Weights of a small transformer language model.
Size: 8 layers, width 768, 70.8M parameters.
Architecture: RMSNorm before each block, learned and rotary positions, no biases in attention or MLP, untied embeddings.
Training: a variant of Muon for these matrices, 793M tokens, 6048 steps.
MLP neurons of a small language model. Each row is named by its layer, matrix (gate and up: input weights; down: output weights) and neuron, and shows model dimensions 432-495. Each number is 200 + 30 x the weight over its row's rms, rounded and kept within 0 to 999. A neuron's up and down rows have the sign that makes its largest values positive.
Before each neuron's rows, "fires after" lists the tokens most often just before its 100 highest values on Wikipedia text that the model never trained on.

fires after: " ", ".", "1", "2"
L5.gate1586,219,184,191,177,216,199,203,212,165,158,209,236,164,227,238,209,219,202,174,232,183,157,183,260,191,174,183,187,159,209,208,204,231,174,249,187,156,220,204,203,213,195,207,158,200,176,187,148,234,149,216,214,269,217,204,230,180,186,192,226,218,253,175,204
L5.up1586,158,217,267,202,85,225,197,194,188,194,208,169,197,160,202,222,217,193,158,205,207,213,248,188,210,231,184,209,177,213,189,164,242,249,170,267,250,210,186,184,186,192,230,207,212,188,196,214,242,138,225,198,215,170,234,193,194,182,207,173,207,194,204,222
L5.down1586,195,191,195,199,166,211,232,206,240,216,160,123,225,230,232,173,189,185,209,175,183,213,194,160,175,217,223,208,202,237,202,197,225,250,181,261,151,208,206,156,183,223,184,210,156,235,205,230,244,166,232,231,201,224,254,210,262,193,224,160,172,227,202,236

fires after: " ", "0", " (", "2", "–"
L5.gate1216,175,226,157,178,229,192,203,228,174,137,161,153,156,221,191,195,195,228,210,234,221,229,185,174,206,203,202,182,236,295,153,192,175,199,197,262,186,205,255,229,201,239,196,208,175,198,231,198,167,164,212,225,216,139,236,194,194,264,205,183,167,159,210,179
L5.up1216,236,207,204,158,190,171,191,185,199,220,210,221,163,214,245,229,212,260,212,208,219,135,191,171,202,188,188,201,264,163,219,214,194,206,124,147,175,205,206,213,194,160,262,188,238,186,195,254,219,208,223,187,209,252,147,230,196,185,208,185,200,193,161,252
L5.down1216,148,226,249,188,187,186,176,195,222,200,217,224,190,200,170,160,171,221,222,205,155,147,245,192,167,201,210,193,195,169,204,175,202,183,192,206,159,208,188,189,243,196,217,218,176,207,254,174,221,166,235,145,185,161,191,202,168,247,175,140,201,168,221,234

fires after: ",", "1", " ", "4", "2"
L5.gate1205,220,197,225,169,275,193,201,160,235,193,174,185,254,183,223,180,166,215,236,240,219,213,183,241,215,219,190,258,170,175,193,190,191,213,186,180,230,244,183,183,215,206,210,172,178,195,191,213,194,209,193,206,247,248,248,180,202,242,236,166,159,181,194,193
L5.up1205,201,244,194,210,206,179,210,199,168,219,180,223,200,189,186,199,164,231,233,208,166,232,206,210,213,166,210,245,131,180,212,211,184,219,190,266,213,162,239,184,198,132,197,272,155,196,246,164,218,161,144,203,226,171,196,228,199,169,195,172,177,203,142,144
L5.down1205,237,180,196,176,190,197,233,152,165,206,199,157,222,163,246,219,236,196,249,198,203,234,226,241,213,183,196,241,213,247,205,194,182,225,230,233,194,196,240,221,222,165,169,192,224,241,197,137,238,198,150,171,231,149,223,134,200,186,186,182,207,173,174,174

fires after: " ", "9"
L5.gate1441,187,169,178,215,222,197,210,213,246,184,162,215,172,220,211,179,192,198,174,207,192,217,201,224,141,161,235,186,177,255,220,166,191,158,213,208,174,215,217,213,183,185,191,147,164,199,216,178,152,201,180,229,205,237,237,182,231,201,223,222,204,229,147,241
L5.up1441,185,165,223,162,191,249,258,239,228,221,167,229,218,205,253,214,192,136,211,201,223,241,164,203,211,244,255,189,177,268,197,142,187,189,215,194,204,234,165,215,186,166,198,218,169,163,203,174,178,206,199,186,216,196,195,217,218,174,188,205,250,185,190,221
L5.down1441,180,171,203,187,224,166,178,221,167,214,198,229,231,185,252,218,210,178,183,303,131,194,204,197,188,210,217,186,196,155,185,202,246,217,232,226,161,241,204,118,180,192,152,211,136,229,210,210,264,163,162,175,222,239,210,171,180,204,205,240,205,222,219,190

fires after: ",", " is", " was", " "
L5.gate1950,213,199,180,190,244,162,177,183,176,161,188,193,211,159,192,131,125,212,199,159,175,202,205,174,239,175,242,207,184,267,202,156,224,195,156,212,199,177,222,219,190,209,212,206,168,121,242,213,164,224,260,196,177,123,191,149,208,186,190,169,243,234,177,213
L5.up1950,210,164,202,195,190,208,233,171,187,207,138,207,208,202,252,188,225,186,183,122,229,208,180,154,227,224,175,231,157,166,235,226,229,219,215,210,169,229,191,178,244,237,206,255,183,263,148,178,111,177,188,183,222,141,200,220,223,216,142,219,169,186,166,256
L5.down1950,158,226,196,208,217,249,133,231,228,219,170,243,224,187,169,189,200,213,217,169,213,210,231,182,271,186,205,187,146,184,144,191,207,188,164,156,196,205,239,228,228,205,216,232,256,282,203,193,209,143,217,199,206,243,213,211,203,169,207,243,155,175,232,175

fires after: " ", "–", "3", " ("
L5.gate790,206,213,200,175,218,199,244,278,206,238,197,196,186,216,175,164,203,253,176,229,175,167,176,256,204,203,174,257,93,190,178,147,238,174,201,222,191,200,156,201,260,236,218,178,210,174,213,202,253,233,188,186,193,213,208,152,154,194,212,229,185,197,230,189
L5.up790,162,232,186,211,191,153,216,201,186,198,230,187,220,195,189,147,220,210,206,177,175,253,196,219,151,212,152,220,228,228,236,150,182,222,198,176,245,183,185,220,187,144,201,234,172,143,177,229,156,170,244,176,175,246,222,196,198,176,180,208,258,182,176,187
L5.down790,145,199,209,216,185,173,190,229,170,191,205,245,174,248,192,218,252,206,222,146,146,193,211,204,177,237,215,188,175,216,202,203,130,192,144,229,219,243,196,223,190,192,224,176,177,211,201,210,181,192,186,204,158,234,179,185,230,150,169,176,238,187,220,161

fires after: " ", " ("
L5.gate977,167,209,209,195,187,203,187,217,233,162,183,141,186,194,121,243,151,191,190,231,240,170,191,228,250,243,234,238,135,210,206,252,232,224,175,241,230,177,194,196,202,253,210,237,208,194,197,186,271,196,176,233,172,167,244,206,192,215,185,167,156,229,233,166
L5.up977,192,139,251,215,181,223,193,209,182,235,200,192,157,214,224,146,221,187,177,140,163,202,170,208,200,175,171,143,180,184,214,227,210,204,193,236,229,232,230,177,246,176,253,171,206,156,133,199,170,206,197,179,219,225,218,163,236,193,184,211,134,186,250,221
L5.down977,166,230,205,231,181,231,199,176,193,204,210,202,243,198,143,227,185,151,148,243,200,189,226,186,226,215,204,171,218,198,163,201,184,175,161,155,168,175,226,221,126,198,217,191,208,132,171,234,161,196,180,138,191,159,183,161,224,173,211,207,173,128,159,185

fires after: "0", "8", "2", "5", "9", "7"
L5.gate1824,202,252,229,165,201,201,183,180,174,150,211,197,156,193,236,217,213,199,251,202,142,189,189,195,255,172,228,217,205,216,196,192,201,178,178,235,193,203,197,222,248,235,225,170,232,242,151,173,120,169,178,240,190,170,155,170,209,207,239,212,169,195,240,175
L5.up1824,142,186,195,236,167,242,178,203,225,186,207,213,153,184,162,228,172,203,273,211,202,246,171,228,211,204,206,232,177,172,196,190,173,180,221,250,163,218,230,178,224,203,203,257,210,189,196,159,189,200,216,239,275,203,177,162,216,175,154,236,206,242,220,138
L5.down1824,222,232,227,192,219,226,216,244,225,190,253,187,195,195,198,170,206,167,187,224,164,235,192,238,156,184,210,174,158,192,162,214,226,173,185,235,169,192,148,205,163,204,182,164,201,171,154,193,142,245,165,197,186,256,248,201,162,169,231,168,203,171,219,182

fires after: "0", "5", "9", "6", "8", "4"
L5.gate34,150,246,216,217,142,168,223,255,200,215,177,119,154,231,211,206,159,204,168,204,182,210,250,177,198,171,169,184,209,219,280,256,210,145,206,191,189,211,247,267,212,210,252,159,237,227,214,170,228,229,197,223,221,214,187,190,190,186,217,220,176,181,166,149
L5.up34,199,246,183,205,191,202,122,179,185,236,177,234,216,162,140,175,197,242,234,283,207,193,215,171,220,149,214,162,135,223,236,213,208,231,243,216,209,194,217,201,196,204,205,231,195,230,229,228,161,186,202,168,237,238,172,201,197,170,177,160,150,221,222,167
L5.down34,217,175,212,239,200,220,144,190,215,182,199,173,193,231,181,187,169,186,217,164,200,254,168,183,185,193,163,218,282,254,219,137,177,221,230,243,142,154,179,205,270,184,186,173,213,154,227,176,197,196,232,185,121,214,202,233,210,192,227,193,180,206,172,226

fires after: " ", "2", "1", "0", "9"
L5.gate1838,194,143,168,218,218,236,138,232,194,204,235,202,270,201,235,186,193,176,222,217,209,192,210,206,178,188,201,183,215,198,151,205,154,192,216,179,238,210,164,180,167,205,177,188,182,233,180,200,176,146,216,186,153,168,187,228,220,203,265,191,133,225,197,208
L5.up1838,232,191,182,223,202,180,147,210,226,207,152,161,222,164,242,163,232,201,242,198,125,227,227,134,143,207,211,175,199,174,183,184,166,202,169,226,240,218,204,167,229,205,219,166,239,185,162,194,215,213,285,168,203,167,177,228,208,232,228,222,159,271,213,242
L5.down1838,174,224,218,217,213,194,224,236,177,190,197,206,182,212,243,209,205,174,167,184,170,155,231,243,238,147,181,238,198,217,182,224,247,223,226,177,164,232,167,166,197,207,181,172,206,178,224,212,214,240,183,162,160,195,275,183,221,185,158,187,179,241,227,222

fires after: " ", " (", " |"
L5.gate668,155,180,174,166,225,232,180,170,202,208,271,218,197,166,193,158,166,188,197,156,192,167,159,184,216,157,163,225,151,164,168,178,210,165,204,223,196,207,188,212,212,210,143,181,211,181,159,189,176,212,152,202,145,220,188,215,183,246,202,218,260,179,167,202
L5.up668,230,183,203,223,280,223,185,190,194,191,238,225,218,180,178,223,186,161,171,234,241,196,176,174,200,221,231,177,168,229,258,142,158,194,244,152,202,174,202,111,255,211,214,198,185,198,202,177,168,174,220,121,181,226,220,223,202,182,192,159,219,167,216,152
L5.down668,175,200,196,266,163,236,195,206,177,196,207,173,221,186,192,175,192,236,190,236,155,264,223,204,176,206,193,177,245,131,183,174,234,206,210,168,195,233,232,198,197,214,306,181,241,216,213,180,173,199,234,249,181,216,230,184,229,192,249,188,211,209,144,204

fires after: " ", "1", "\n", "0", "9", "2"
L5.gate1601,139,223,151,196,227,148,168,135,198,175,254,194,167,187,197,191,204,206,202,219,223,193,236,228,202,212,204,199,210,203,207,165,272,181,204,221,189,207,173,196,185,218,203,224,198,217,169,153,214,247,216,222,183,165,139,217,205,232,224,129,217,210,180,229
L5.up1601,187,205,162,212,205,237,196,274,232,184,260,204,200,197,175,234,207,178,215,224,212,173,217,186,163,189,175,199,189,232,206,244,261,158,241,179,180,215,189,193,176,214,195,186,163,250,200,248,183,165,241,206,169,217,206,251,205,192,232,177,197,199,152,166
L5.down1601,256,188,224,260,202,171,220,254,226,233,231,169,172,234,185,180,202,198,182,216,197,190,154,202,266,201,179,265,202,198,180,228,301,204,187,187,180,212,202,179,205,242,180,185,178,173,190,176,188,221,182,221,185,175,236,194,223,239,187,198,179,213,195,202

fires after: "born", "1", "8", " ", " ("
L5.gate1473,196,183,222,177,158,165,223,266,192,214,216,196,230,217,202,220,234,122,202,204,221,166,207,277,202,198,176,190,231,200,170,217,205,237,237,211,168,231,193,188,203,217,232,163,172,224,198,165,152,192,212,244,188,213,226,170,177,210,191,162,233,161,168,203
L5.up1473,200,210,166,155,150,129,224,191,199,213,167,170,217,134,240,141,253,239,154,205,217,144,206,188,204,203,207,225,197,184,162,207,200,251,207,190,199,194,192,197,233,161,225,165,195,231,156,244,191,167,232,232,179,158,240,304,188,202,244,211,189,265,174,206
L5.down1473,204,209,212,179,183,234,191,187,152,279,203,200,152,222,203,140,204,196,219,231,206,220,224,191,264,188,187,216,170,219,213,196,189,208,203,196,134,142,253,172,227,168,176,170,232,225,222,171,214,182,166,155,214,231,243,217,199,179,233,166,188,193,205,241

fires after: "1", " ", "2"
L5.gate1699,197,217,256,170,202,230,177,187,243,142,153,211,201,168,213,272,208,216,182,175,241,213,203,195,193,147,205,171,185,186,188,174,142,205,193,212,204,160,258,201,193,193,224,222,184,164,218,240,195,164,278,201,197,148,201,235,197,184,199,248,189,194,180,158
L5.up1699,157,209,180,152,170,149,182,209,164,202,207,170,167,202,216,239,127,235,220,223,197,178,203,153,219,205,192,197,185,206,191,201,167,179,222,155,191,202,226,252,172,172,226,175,192,209,230,221,228,204,197,195,222,237,221,177,234,160,181,170,223,211,148,247
L5.down1699,215,197,237,198,206,197,201,203,196,213,210,233,220,197,206,213,204,130,205,217,183,179,188,170,170,211,185,220,168,214,217,227,191,187,201,217,203,197,213,206,219,220,224,292,170,192,191,203,212,195,238,193,164,193,157,197,169,168,193,198,176,222,236,240

fires after: " ", " |", "1", "0", "9"
L5.gate1664,160,252,236,269,225,195,234,220,258,181,182,207,201,258,211,175,206,216,231,191,219,190,204,232,170,157,258,149,173,223,233,160,237,185,188,184,221,179,179,218,200,229,214,218,225,223,247,172,145,218,161,246,158,144,166,223,223,225,122,207,208,206,259,162
L5.up1664,187,145,202,207,234,245,187,264,191,191,180,255,246,172,162,203,174,180,193,250,246,239,241,235,233,200,198,208,225,308,168,184,208,197,229,171,170,208,223,216,219,179,192,211,159,194,198,186,182,189,248,173,224,208,239,201,163,218,229,247,236,204,182,191
L5.down1664,227,207,185,193,169,183,185,199,221,210,169,215,230,183,199,241,220,164,210,243,181,219,246,188,200,187,148,190,155,162,177,169,174,200,233,189,221,191,178,227,175,202,195,203,179,208,209,175,208,238,227,175,220,231,212,206,260,202,225,157,236,186,155,209

fires after: ".", "0", "°", "1", "9", ":"
L5.gate823,197,215,181,165,221,175,185,242,187,152,187,171,253,166,183,143,194,200,111,190,173,175,250,202,161,250,217,218,223,189,218,197,175,255,153,172,226,182,204,193,185,219,211,227,184,234,155,284,204,203,192,201,253,230,242,185,213,235,222,223,234,221,175,222
L5.up823,203,187,191,205,264,170,191,214,253,269,184,221,205,202,201,172,213,176,185,231,191,173,171,218,203,168,205,196,157,225,230,233,174,230,204,197,206,272,196,206,187,173,224,227,208,180,227,172,185,197,226,252,188,231,218,152,144,168,214,194,209,202,262,239
L5.down823,187,223,183,210,193,164,150,180,230,210,192,206,212,188,202,190,169,239,139,253,133,214,187,194,161,206,206,197,124,176,224,203,205,172,202,179,235,228,208,236,201,195,217,220,157,183,215,174,244,184,198,197,182,221,162,216,201,201,208,204,240,251,236,181

fires after: " ", "1", "0", "2"
L5.gate272,152,136,216,292,188,224,237,195,254,184,200,139,235,155,176,180,179,211,179,149,117,193,220,243,201,235,163,182,167,211,196,186,230,242,173,211,231,240,250,163,194,190,200,207,157,202,245,174,198,205,186,204,187,221,191,210,181,213,173,189,177,191,200,168
L5.up272,147,189,202,219,308,184,193,143,251,276,203,313,243,174,180,198,244,169,215,191,199,236,147,254,216,229,211,173,167,237,196,204,192,221,176,207,212,209,226,180,185,166,213,181,289,183,174,145,160,230,177,158,212,198,224,227,183,256,227,202,186,243,208,225
L5.down272,195,195,193,196,163,208,142,242,242,208,212,153,153,204,184,206,211,227,212,206,220,245,182,173,179,193,192,272,219,177,187,204,218,192,192,145,204,202,224,177,187,194,196,225,192,209,205,187,246,224,183,176,151,242,214,209,208,241,235,171,189,169,211,287

fires after: " ", "9", "0", "2", "1"
L5.gate505,201,189,230,206,236,230,220,178,236,234,231,177,156,203,98,221,167,205,240,190,210,165,221,257,207,194,170,185,228,273,227,185,224,178,233,229,222,231,193,202,192,174,159,180,172,206,183,195,175,158,257,171,201,182,184,246,216,272,250,179,180,213,183,174
L5.up505,245,198,162,231,208,144,235,186,251,245,167,232,155,184,133,166,243,173,222,215,195,194,225,177,243,208,186,154,186,201,210,220,274,165,189,226,264,200,208,182,231,198,172,209,218,179,197,194,151,217,198,187,202,167,206,234,209,204,206,204,186,250,211,238
L5.down505,194,189,268,182,204,161,248,233,247,161,199,160,222,179,210,210,167,205,163,183,158,168,192,209,276,236,200,204,203,215,158,202,269,186,254,227,180,210,221,219,212,231,179,168,203,215,140,156,197,207,173,165,200,160,234,202,179,181,209,217,186,272,202,176

fires after: " ", " (", "-", ","
L5.gate1612,176,195,252,218,201,180,231,203,223,181,254,222,236,176,193,138,212,204,193,199,179,205,227,183,201,199,198,211,142,249,135,239,216,204,228,203,198,223,241,208,232,193,188,164,202,161,235,182,204,196,213,175,193,251,200,234,207,196,167,227,208,266,268,258
L5.up1612,271,234,182,169,232,211,187,210,210,181,165,166,250,252,161,150,249,166,218,204,185,171,201,192,159,204,173,208,201,173,187,207,234,241,208,190,170,182,239,214,199,231,210,130,168,180,138,181,221,178,211,242,214,218,206,178,179,151,175,181,210,161,171,194
L5.down1612,240,235,185,202,189,149,214,176,247,215,225,177,266,212,233,210,175,186,151,152,200,165,212,196,151,221,183,196,183,236,174,191,208,234,132,227,184,177,227,169,225,185,185,179,185,193,188,221,143,233,223,188,192,228,231,208,234,225,211,191,171,142,217,199

fires after: "2", "1", " ", "3", "4", "5"
L5.gate1951,206,258,248,215,196,222,182,171,173,200,175,212,140,181,221,195,208,150,183,194,213,191,140,270,181,190,182,183,203,202,188,197,224,194,214,225,240,230,204,227,162,202,155,203,139,190,195,227,216,235,177,165,183,256,213,202,213,219,243,234,209,188,164,203
L5.up1951,178,239,218,146,178,283,225,158,175,182,177,186,161,231,137,155,200,206,205,182,124,201,168,212,145,166,204,243,227,156,221,211,193,230,217,200,242,235,208,185,213,151,206,236,171,192,194,187,132,237,150,262,188,191,170,168,176,198,233,231,204,180,177,172
L5.down1951,168,157,200,218,167,236,185,214,210,197,228,210,217,207,232,208,202,269,201,184,157,208,166,178,177,220,166,249,155,173,236,180,272,160,135,165,162,222,218,203,211,164,228,215,197,217,231,255,232,250,212,205,219,219,204,185,236,241,201,205,196,184,212,148

fires after: " |", " more", " of", " than", " to"
L5.gate1754,199,171,216,241,250,202,212,200,179,187,244,198,178,221,263,194,152,181,245,225,251,126,178,170,223,180,152,183,202,206,202,220,191,244,142,180,206,198,182,187,196,244,175,233,183,175,163,211,201,216,155,231,225,200,205,181,148,232,227,179,195,144,230,192
L5.up1754,195,271,198,240,170,191,209,212,236,178,215,159,182,228,210,237,236,161,140,214,157,191,174,209,178,174,191,145,225,185,170,235,190,177,169,208,229,182,217,199,210,193,219,171,193,192,192,232,166,170,218,193,210,208,220,206,219,229,190,240,212,233,187,200
L5.down1754,256,180,222,182,167,184,188,233,246,266,169,162,218,159,209,184,222,241,167,163,141,225,190,215,206,190,183,231,194,221,260,168,234,211,218,179,242,226,192,180,190,187,182,187,199,218,200,229,187,209,209,214,188,212,239,200,265,152,207,154,227,178,190,207

fires after: " ", "2", "9", " |\n", "0"
L5.gate1872,233,132,183,229,286,205,192,270,220,194,208,246,193,159,222,164,234,258,163,184,211,206,187,173,230,250,187,154,215,204,233,274,254,195,167,206,226,250,207,196,171,187,177,174,213,174,162,172,134,244,163,200,198,205,250,162,184,218,139,245,219,212,203,202
L5.up1872,192,161,214,267,234,201,195,220,193,232,269,233,183,195,243,184,220,251,193,232,161,212,229,188,160,248,235,174,231,206,201,185,180,217,170,176,234,195,241,164,181,154,193,168,220,192,168,188,196,199,173,186,203,206,223,190,196,229,134,174,182,230,264,193
L5.down1872,197,178,205,154,233,225,214,238,166,186,210,178,172,186,250,187,220,190,122,190,144,202,145,271,163,151,202,239,188,181,169,147,257,188,190,183,211,190,174,178,262,227,179,220,259,223,219,202,171,222,168,157,174,162,173,234,239,161,193,238,259,211,194,201

fires after: "1", " ", "2", "3"
L5.gate1171,226,260,201,149,211,191,195,183,187,267,221,208,173,210,220,169,258,186,166,178,221,202,188,188,209,184,217,172,221,168,267,195,212,188,168,142,199,194,178,259,240,210,204,233,228,196,160,156,228,226,207,225,219,208,197,195,191,185,213,198,167,233,216,193
L5.up1171,161,206,164,261,213,194,154,167,203,221,199,265,244,208,202,156,205,216,245,175,199,204,235,185,235,186,171,153,190,175,182,164,242,257,167,238,265,150,177,189,188,188,208,201,205,157,227,217,208,147,226,193,153,204,241,191,187,208,135,218,237,219,164,200
L5.down1171,180,247,169,216,231,198,147,184,174,249,226,189,182,189,193,188,215,141,191,178,197,167,156,247,184,182,148,209,213,203,178,199,211,219,197,237,219,261,169,211,221,156,203,168,191,149,177,219,208,180,189,171,149,161,214,214,182,207,169,200,175,229,215,209

fires after: " ", " |", "1"
L5.gate429,240,205,243,174,196,211,209,177,186,186,172,225,187,196,172,271,220,177,178,209,190,189,192,194,231,214,145,181,177,189,207,225,161,276,246,198,196,239,238,208,255,173,224,219,215,174,181,193,162,192,217,257,183,173,244,194,173,179,192,199,163,131,179,225
L5.up429,185,231,195,232,110,204,171,130,240,249,260,241,186,238,219,226,257,165,136,204,208,209,170,126,203,190,185,173,150,208,192,179,226,265,240,185,223,167,252,214,188,211,198,177,244,196,211,128,202,216,231,203,186,238,202,250,178,171,180,203,241,196,142,210
L5.down429,184,177,220,175,192,196,159,169,232,183,201,153,100,174,210,154,211,232,243,160,210,195,190,112,164,175,216,246,141,196,185,181,192,216,141,187,155,209,204,234,191,256,149,212,191,232,199,205,148,185,195,229,185,172,196,200,199,190,204,200,180,191,195,158

fires after: " in", " the", "In", " In"
L5.gate1528,218,212,180,206,191,195,200,237,152,148,216,231,227,194,185,234,184,165,162,193,211,220,186,181,170,162,245,272,177,164,217,236,190,152,202,195,200,159,136,223,206,209,177,208,250,164,167,199,283,213,243,225,231,207,175,161,219,177,245,174,207,204,226,163
L5.up1528,229,235,234,212,205,191,206,204,231,171,201,200,193,162,170,162,247,208,206,180,149,190,203,248,238,166,246,236,200,232,207,163,161,198,186,87,177,196,214,190,234,158,217,224,158,179,210,168,184,261,210,213,230,154,199,168,187,180,250,234,151,234,295,195
L5.down1528,148,227,262,198,170,231,153,173,161,208,213,203,217,202,209,189,233,172,226,190,221,211,207,155,186,209,220,131,241,160,173,199,207,231,266,96,221,162,130,233,225,208,181,230,214,191,170,163,240,241,230,159,228,205,192,250,206,229,217,169,250,181,174,244

fires after: " |", " ", " more"
L5.gate1246,195,202,222,204,202,178,204,177,238,220,240,218,211,167,197,170,181,195,205,222,177,150,210,164,235,149,134,176,191,200,123,163,204,164,198,185,189,207,197,162,207,241,223,174,168,164,187,222,204,170,179,163,204,172,171,228,184,237,246,241,174,204,213,220
L5.up1246,200,195,189,176,190,207,209,217,214,233,177,149,166,213,184,219,215,217,195,185,176,186,245,192,230,217,164,173,182,182,174,170,205,174,251,206,225,202,200,215,200,203,226,185,195,209,206,168,187,196,193,236,196,225,176,132,189,200,211,179,191,175,244,229
L5.down1246,155,162,174,196,197,217,246,160,190,219,179,204,257,188,177,198,190,192,172,159,173,186,185,228,203,169,197,192,188,209,200,186,194,228,234,214,160,221,192,186,200,195,213,174,186,158,202,207,198,213,194,246,139,196,195,176,198,192,182,216,195,186,195,218

fires after: " the", " in", " to"
L5.gate2031,144,152,229,218,182,201,215,222,191,197,236,224,224,186,240,189,174,196,221,208,218,183,247,214,177,207,221,184,167,243,224,191,228,180,218,211,205,247,181,181,242,164,237,214,205,214,197,222,222,205,202,159,261,227,215,137,224,200,172,129,193,172,162,241
L5.up2031,175,214,183,197,165,162,202,216,242,204,228,238,201,225,180,192,207,195,198,189,254,236,182,203,220,209,231,132,213,250,244,199,185,94,216,171,232,155,171,212,195,178,222,262,186,231,228,157,174,198,191,194,270,248,232,229,130,219,209,227,199,213,229,247
L5.down2031,169,226,207,187,226,174,184,197,168,216,196,194,207,237,213,200,252,233,207,201,176,208,280,200,198,190,215,131,167,222,148,170,200,195,254,181,196,206,211,195,217,193,249,175,206,202,213,154,155,193,222,209,224,210,233,244,191,127,185,151,218,189,213,264

fires after: " ", " is", " at", " about"
L5.gate188,220,169,134,173,248,201,204,199,233,175,200,204,208,170,195,202,184,270,199,182,223,188,214,216,250,201,163,141,234,199,231,222,169,229,189,205,185,198,197,173,196,211,133,178,136,208,187,236,186,224,222,191,188,250,187,188,203,231,197,183,200,232,225,209
L5.up188,150,188,172,196,212,221,205,175,230,200,183,220,213,188,205,210,217,210,149,252,243,203,211,153,213,228,220,158,174,239,178,218,172,196,216,150,177,159,234,177,205,201,155,253,240,203,211,203,206,173,242,158,238,176,246,201,234,212,168,250,190,201,147,198
L5.down188,92,198,210,219,176,171,207,243,145,189,192,196,181,138,179,176,202,202,213,199,180,216,147,197,193,245,232,191,257,252,222,193,153,177,234,180,207,140,175,232,175,225,223,227,243,228,225,201,155,151,219,183,181,224,241,174,213,122,160,192,185,194,136,178

fires after: "1", " ", " the", "2"
L5.gate460,244,172,182,150,196,190,161,172,198,177,153,173,226,179,208,210,219,175,245,216,216,214,179,227,263,179,207,141,205,246,173,209,204,208,211,157,205,211,134,188,222,214,179,240,223,165,161,238,212,219,227,217,253,216,239,193,173,212,259,191,180,227,213,220
L5.up460,177,182,189,201,183,170,187,191,183,150,186,181,233,179,128,258,201,232,171,192,232,214,183,210,219,167,180,209,171,210,194,171,212,233,238,222,228,191,231,229,206,172,182,209,208,198,200,218,199,205,201,264,194,158,262,192,192,207,246,214,193,206,217,249
L5.down460,204,231,273,179,217,209,209,201,148,220,271,211,199,233,229,197,205,249,192,191,191,267,168,229,221,217,189,204,210,188,158,183,175,166,239,150,182,170,171,225,217,183,214,205,191,206,118,168,224,225,181,191,226,222,216,178,177,171,229,253,226,225,134,225

fires after: " ", " the", " in", " of", "0"
L5.gate849,160,195,223,182,165,213,196,216,160,186,147,183,183,244,247,241,206,154,209,259,213,209,281,220,244,158,187,158,213,222,267,238,195,231,180,203,218,131,177,201,224,169,237,229,183,215,202,217,219,208,203,232,231,144,199,190,234,252,196,257,286,184,244,150
L5.up849,191,186,216,197,158,260,203,209,200,164,165,224,194,214,163,226,218,168,168,292,225,239,267,223,193,215,212,271,197,230,240,240,216,247,196,255,233,125,173,235,183,222,168,231,206,138,201,177,228,193,240,223,204,134,159,200,182,183,221,205,216,188,197,145
L5.down849,194,183,201,191,197,228,236,239,196,236,155,189,222,181,167,213,224,205,268,197,226,193,235,214,211,238,199,238,138,166,199,150,173,188,203,177,126,171,157,187,170,249,207,222,202,192,194,161,137,252,122,248,210,229,192,259,163,231,182,237,234,213,184,220

fires after: " ", "1", "2"
L5.gate363,221,227,226,225,179,206,202,194,178,224,167,222,241,189,206,183,235,219,197,225,216,167,260,249,163,207,169,208,144,155,214,241,215,225,212,195,225,208,177,184,233,200,191,198,227,210,123,144,166,172,148,125,178,239,187,253,165,251,177,223,164,166,198,164
L5.up363,173,256,229,248,228,152,164,193,210,165,151,221,180,227,176,249,240,209,238,93,192,227,221,184,219,226,203,241,179,175,218,251,281,171,164,201,143,237,230,218,268,171,207,211,183,165,248,228,201,147,169,212,180,207,151,173,180,228,216,216,185,245,176,208
L5.down363,193,191,195,241,189,127,205,176,154,178,169,197,236,207,152,194,239,221,203,192,189,196,164,194,262,190,200,216,189,207,204,217,159,218,196,194,171,216,149,173,255,214,256,249,175,160,228,241,173,189,216,199,205,170,208,208,166,188,211,164,207,203,210,194

fires after: " ", "1", "9", "0", "8", "3"
L5.gate1060,199,198,214,222,165,199,153,213,168,181,197,216,230,208,164,152,207,211,184,193,181,195,165,159,193,168,192,227,153,219,240,266,207,232,195,175,232,219,243,172,173,181,228,221,167,205,195,144,200,220,196,205,190,172,200,205,224,173,180,225,185,181,149,205
L5.up1060,212,143,211,250,205,130,182,216,215,203,223,221,203,168,208,189,218,133,216,193,223,195,158,175,206,185,228,221,191,186,234,208,196,255,160,185,216,192,241,162,219,181,217,209,282,186,210,143,186,222,153,203,197,239,174,210,214,208,147,246,138,152,184,206
L5.down1060,210,150,228,232,222,172,210,192,195,187,178,200,200,220,246,241,189,201,213,221,184,172,201,200,201,179,202,223,152,195,201,219,240,254,233,197,175,242,159,180,234,211,225,135,182,154,167,213,241,214,226,123,239,196,223,176,220,193,198,176,211,254,210,158